config.toml
num_hidden_layers = 15
hidden_size = 640
num_attention_heads = 5
num_key_value_heads = 5
head_dim = 128
intermediate_size = 2560
vocab_size = 18187
hidden_act = "tanh_gelu"
norm = "layernorm"
norm_place = "pre"
norm_eps = 1e-06
positions = "learned"
qk_norm = false
attn_scale = 0.0884
bias = "all"
tie_word_embeddings = true
parallel_block = false
init = "normal"
init_std_qkv = 0.0211
init_std_o = 0.00386
init_std_up = 0.0211
init_std_down = 0.00193
optimizer = "adam_variant"
learning_rate = 0.000413
beta1 = 0.9
beta2 = 0.99
weight_decay = 0.48
lr_head = 0.00409
max_grad_norm = 1.0
warmup_steps = 274
schedule = "wsd"
decay_fraction = 0.757
decay_shape = "pow"
final_lr_fraction = 0.0
batch_tokens = [65536, 131072, 196608]
max_seq_len = 1024
doc_mask = true
z_loss = 1e-05
train_tokens = 879900000
max_steps = 6797
dataset = "wikipedia_en"
MLP neurons of a small language model. Each row is named by its layer, matrix (up: input weights) and neuron, and shows model dimensions 64-191. Each number is 500 + 50 x the weight over its row's rms, rounded and kept within 0 to 999. Numbers have three digits each.
After each neuron's rows, "fires after" lists the tokens most often just before its 100 highest values on Wikipedia text that the model never trained on.

L5.up2482:563457542471424486480436466527517499511501485524510506513472402542522462516624529450599413479380525465557479453488522474521473504522545547493502483487392524483469517533445472485568528605543512470484497521411466495565520544460533489523558507412468486553585540488409424517489438435564547602516475539510370518445526469473495490507539440506507474519542479458441479508404435441550441451580
fires after: "\n", "|", "-", " |"

L5.up962:328483547431515454525475493454549534550545544525580442481558472514499483454477529559653507454471429504463386415422527555436437512525538462442514423496524541478535503468460498492462560594544501469510503540464516443536411476454568519660555469534469558517533378543543572554463460461511446531559453564467419531499460549456610463483519513572501550519588449563502459525504503488491438511570
fires after: " |", " "

L5.up418:454582483443469564505416424498480454518526500536532478461476442488477528580546534448552416491358514510566553506481498507524599573602530559415527572527506476474494469528462493473461542544550587478545447490518438428544467469478573460513513521516495565548498327511495472520341513478509497517532521583501506578535522480577447484514534463495356514514486460490497536474526503460469414456514
fires after: "\n"

L5.up72:537514506585447447532476525484597497533544526505492496515509527546558455533520519499484419517476408575560521509459547542488527460515586462517467494586449503564492532493515516449472441491517486434497474442522437472490447528489563421522432492486559660566536529460464481532408554523473553589478583496475485447379583494552453477369425505508518491478489523486395503537556492499470536479413
fires after: "\n", " Year"

L5.up935:463518495376397419540481494546501624436525535534556519531456586529539557579576533428455558451511492571430487498565452535590438563524534510513519488500441527421475527455512529527400530492462532428557499539515556465514395506452478480509587510477464515520532512636569443507468482552526495500474551499512492543466555546413546550539527490511489504458522526540480574468507525495500611509544
fires after: " the", "-", " The", " a"

L5.up2389:468505495422476543506484430488491454517446479573567489586324511504538495522540531499481530507473537430490536537539485596566458515480624432517499548534455583496565476496541535405444502534528488440575611577533509468459494524453510475494513514480439523563519555507571405470435503532558467492531488450461495486499517546514558619504537496566536514496542448572504506460537538468506477465381
fires after: " the", " a", " The", " –"

L5.up2269:485532522614523458464457384550533486459511492504523538490587452519525479484492563515417496404518402590528440574419586455421473527561520562527488487478455470518573494431575479503536550527537485524474462497486629420563496490544558478592520506544534559508375500428507470421534596433446433511532590448514505482378547512513607489360523494469407521559501569493547490502450501466442550508481
fires after: "\n", " ;", " Party"

L5.up305:456602442585483473470449520498507459497553453528534493586492473490539505518512501508368451469457419555543473602433481507404494611530480584529513523530418528521495460536515464511459541499500501554474416467577520420520462499518457397477492493458560574511370488455539516387512548464479522408543540520507431549525489518567588538458480557502402555641463482399538542516552398438482514542451
fires after: "\n", " ;"

L5.up1277:464507484523532549461461502522552458524540411482478562447416578515516542498524503501453534485438480465531629384472497502491555549511511395445536475418627449530504426573440437520415529534500563484569447472505502454451473551442528537498342499549460510512475594511525496451532558543442455509492532558488452457529444467509526521435522493517502475495509478510611534485504535568484480504463
fires after: " |", "|"

L5.up1204:497530415603448500387536553555517445557436494491483529380522404546528449559515560489489539437519493475594554497496548520531506535596472463544536478517505558489453425404501575405462558430617463515540482547508573477534436514474533490537529557454532555581586418559426541501468477500568510648478631487507427505474455481570494482456530492488471466496557489549527495434595522423473444414465
fires after: " |", "|", " South", " 1", " 2"

L5.up1232:428521536504548476491464529533535568532503522540592512518557523529606522504456478457547532496421523554533557504453473531624496568530536440477511594425493486460514512448463480541413532506482544498523525488461587485430467510530506438506506546491539487595483391583434413516474541534522520452499497583470517529433506441495430492467456366533470466480524373474454508599491414469461547550436
fires after: " |", " had"

L5.up104:530336546567433556538482611489512581481465414482448417458539535516499515501516509464417499436525481384518499508488452608472583444578538495445484544414481515429604529423454594505454435452565521473471610443516580536475491559481527420532448471460541507464479464440553510490450583482546410462529400554498420531502506543532441515468410451557494522473523432497582526480487426559521519495494
fires after: " |", " ISBN", " ", ":"

L5.up508:518479458520479546519455498465526558500442490551568470490595445586397565570523489544468487516403474448561483603470502588508401511582550529626607479519454551463490490493553456507414479529592519510449450445514498504416508489448505436473525518549509550596560473513456468496518508505513548554566486548473520517419546526492553498469465475537541566424496481470577560460452468467437522518499
fires after: "\n", " ", "\n "

L5.up450:510428547432449444490470495510552584450525422564586486589449492546555545503531565463488443532458535451534588529537465510633503529506496489575458466533490470578665557453532483455454560558458516475510586510497539541503467479422547580530517497483441641508593458561453444560557576511472375487473519523432506487454481421469545578530502506489515505480477425529504631480497464501451524456469
fires after: " the", " The", " by", " of"

L5.up1306:485438566547496531459564526515485425576502510506533546472516523477412594517551565566501400482490565456493468575444483430476486580557552503572517538503438522449555480427471581452566422525453500433550510515445457460480449486517464469482499454486558512574461466542482472514525472540564453520519436507539451489377612456507493446487502479465486626456441454566550487398470573506456476486495
fires after: " |", "\n", " ("

L5.up2374:533492501578474553451498513542524453377481546535508581483513554521442478429504466526439508492579448480531593545589559568474499476425582536613452437456350513441528547453533429468454353515596450471445577468532507518478379501474557512480504511442538524466443577486456511465462443474540461503489450435550469533473609555439576480502495526573495450485415523594562532484431527466520515554422
fires after: " the", " his", " The"

L5.up1835:450533498471420476345459498505426488495500505528556523478478506550539484579578582509520500470425471439476481578458551547582386495480552513601530555438477559471486406444502488463466525535470563500490671468497522476429394525447457509471480478396559512590540552627394522495498452660524467500494467564511460501426613536582543482578559571456492491442509492506456481400430483560508512495463
fires after: " the", " The", "|", "The", "-", "'s"

L5.up2272:456455455510445465476478449479576552451565447546482447457537447578583558538530533465538460459449530399471504570459430520572424446521517505569591455482549574530470470423457443409456520557477567583510630483592497489525487632492458518535553503456470623533633567469458518575500538544484461505518483436448485440500550423517523551476523538471614391476529465525541494408478535562508407532455
fires after: " the", " a", " his"

L5.up2124:473554515488431479475475542525551458501483493512485530499477498544509539543602565522485495521383488391490556492587549511503424484431582495551506543573463519505486488518500471404415416523598449484521490463480483404462417516430527459531529486599462527559657425556472498458482469502475507604477515538515500558461610499521542513523507492489456479488539510703536491442530503466417416385460
fires after: "\n", "|", "==", " |", "==="

L5.up964:501483471500402430540442454504563545443440455520567594530542479564538498493553487454552494537488459459604509456491587512513449557485544473566558479541528552472529433492484477490469421549637542464482511478500529491452511523502512499451503519484510596648647437459504485513549481522504570509476426548400513553457581561558492497438471421492443477481503520559526538522457484496463461486447
fires after: "\n", " Preceded", "-"

L5.up2411:432567539526489541588445546430471514511481461495563510522541430513537472470422608446490508522544581495545538636440505436474508438521535408535456569511519561497423458404532505439500493504631505559592482479550489374479461563551501418549483501433485598535546486446426480447417513640485543500498482424533472524480538504542499504345478505425435507559520518489416515569561430531469504441404
fires after: "\n", "|"

L5.up2386:399503494524477508511496480530472370558558481524523478497448532495625494501488579507461451521467379537467509442496483557541443465488582409465481475473540526527611585472476382534445501456488553468485552505540564449483468567510556493571504523522513513528565492521465542471515490482501529493506480508502454483531516487495507512465460523547464522409442477442463520437491419453516464405445
fires after: "\n", "|", " |"

L5.up2229:464408437481399535494510506555519445437442458533554461508515455532464518652603567489542456566460548493566525516491555513459476532560541546539603583535410475458499423515519558529419436529521569507470562458481469408498425493475515469490546508422487572608478436576547503462422522533542474588506417546504517634405521559579445506510445579591462539514531454506515616449514467464456484437483
fires after: "\n", "|"

L5.up1812:457548489570453459482495500456561458452512426527517480504536436562544474538555552547498487583439426392531535535427539466441499428419567479492526549511535522450448545414505544527526457545508509469465443469457495474425430423495579407544428500523477601552472472525497487455471546462474453491523579476497470610444576534545517451440533501447466555538525511556521553488497427510438459496469
fires after: " ", " Party", " votes", "|", "\n"

L5.up1791:494585483514538551502510434461494483424527540557477525562463396517544488486503509562547416534394456533487552507524505493477434444517525531503500475491475392496515536577400410455527495571496427472472489503527440380506536504471587500550547411481515568540429436505428459520561557428449468557459485484439438481523542454584551490399566482605503505486501489540451609471466454492480569403498
fires after: "\n", "==", "."

L5.up1883:409515574450408497541497439517515522438464474553494480629545417472477551408554652441543535447529548509498449527527459422542532413557479457524472439502387407439479575478535521418548502593571500476494521429478506479449477494494511538502535446447553550578474579488462470540479530425554459493466367442465438453494556592488570563434519496577448503495487454408619655446413504438531530328499
fires after: "\n", "-"

L5.up23:570544470461421482563497476500476500560487559490496437492476413477491497517581589501534531529402512460517558500520520474511472468469482494503442396570450598470561464490508497496502457569542472477519460470469435484516489519493459514535585510451468577557541539590430519512478459421540460542431448495430405479511523606483488463445521463483468559502528499512489532529512482420491529391548
fires after: ".", "\n", "s.", "a."

L5.up524:441425554474431550445345444545494435470526482502524479518571442532456540525531541464522382511447525510609564526445527511509502525518550600533438478452505476511518511571566516482506444595502511508528479375506562468395505479505632508468645464501505602550482495472415429509510544525550470547419504461461481568480442459452588435430494512495506463430486464543623551472491496501435530433511
fires after: "\n", "-", "|", "===", " |"

L5.up579:468539458521492597555517557478541469490432497520551576526439523544511467563491428491523446416557498533547506530426531554529464629485545491587548555513452428493546435482509432425440461468521477557629502451450514410557466464481506431496489562565455560457490463562512481532490437487446463552436552515515540586507488483527533469461519403522424458475525478557540486449575560423466450476391
fires after: "\n", " |"

L5.up2097:472537533544499464576474529506480487545456479520452550527534499582511477423514523488424540484548512405442479466501495568477497491637555552545472497457366559479529491456525484530522442464471466389456597530508551509421560541500493498529551442379480552544609555457574491396491469497583452609546494564548488435453514552546510533513499587437525491472509474629407479441529574464516454469392
fires after: "|", " ", " |", " a", " the"

L5.up2118:589482522487394405441482528579559553504552396529554483517571464530435584541510463478452539522509482452583529593438398514498454448508563486567477500439437549421506501463538533429429513488495533527466593488406500561484562486428504612526483492513410539519572465440427456505531442549454493533511480533481482434540509547500560404534569487479531442450574421560552529509481543563488489510533
fires after: " the", " a", " his"

L5.up1615:537444510526495449504431516451451564418468566540565552477573440538555442468562466435500408550472432513567524542473535478490457504520528615411431541526514514500482510525413437529444445541524535482492496533469550485530476478472606539443527429490435514561494432434517538423496558434495440530536435521488487487442492526574555541534467487472461488473495471513508567462467501466434465484540
fires after: "\n", "-"

L5.up2285:490481488445460360572440463447561525446480484501567482471481537587485548491488541500493597485498467447477485560380475569569439518539499498568560440519512536506516400410562498417434449480455553620497547482532497589407463429372443527482453523511472541530541455528476476500541505575522463479579454532504500548461520591501502477555545476456486527493523472502558508478512547567393487502463
fires after: " the", " a", " The"

L5.up738:439531502555506476466488478521476552523430510515538504501448407591552527532613557530517571574374446397542571529500544436431511503485545502520523491471553528488536472508473455503425462534581477390499523445524480470403440419467520495521523440504508565605569376542541384509502417542504490530469413485527453556492513506565458494538487531477481580453506477533442479551551421525429442462486
fires after: "\n", "|"

L5.up535:440608536457484481455395508510588494482488514491506567568446517530478509558517623501461587494451375470438501525452480539539460467486512533534526484525480510463526481500490612422358502467582458577479596513581507492536477496505595504494446469455414540485450520505626517599433512478558520520558534526488401502495503518486464534565490476532498504515497525556521561525512553460482439521431
fires after: " the", " United", "The", " each"

L5.up2302:535497535499476437429370565520541426499486410513507584590538412531506500470473560558459455483507460423436535515511538573553531549469440465560536517555380527559444447450535485485422462535561539483562537452555549553517452574443632487455525520506451515492516547525564479520595397528525509570493561574550485543485450535492507508501451530527448454571515493652519493539508564486454421535400
fires after: " the", "The", " The"

L5.up2254:419435483475480501458401525468551564495486504552575542459392386520495541582463493487549455500504506439532505433564475522564510572414591418595454465429508473421628485423540535480481384526415532485539521559505505415459482572491586480516569484570422514507560500571500393515559418487530422524457477534482480491412525504460544550532404421551483434522468498579458545491526524422519560478425
fires after: "|", " |", "\n"

L5.up2317:515496431536504475416504480512531397441485428547492470495504460524534553508624480466521404489473491473527451516493519499533482453554571591437557524556510487529490389436567539525523526487449461479476416524502659416512566529546502462488582485503506480516522511526463466476481521535573549561494553447484426443461531457476506488466492631500440550537427494568584572443493445488470515533508
fires after: "\n", " =", "′"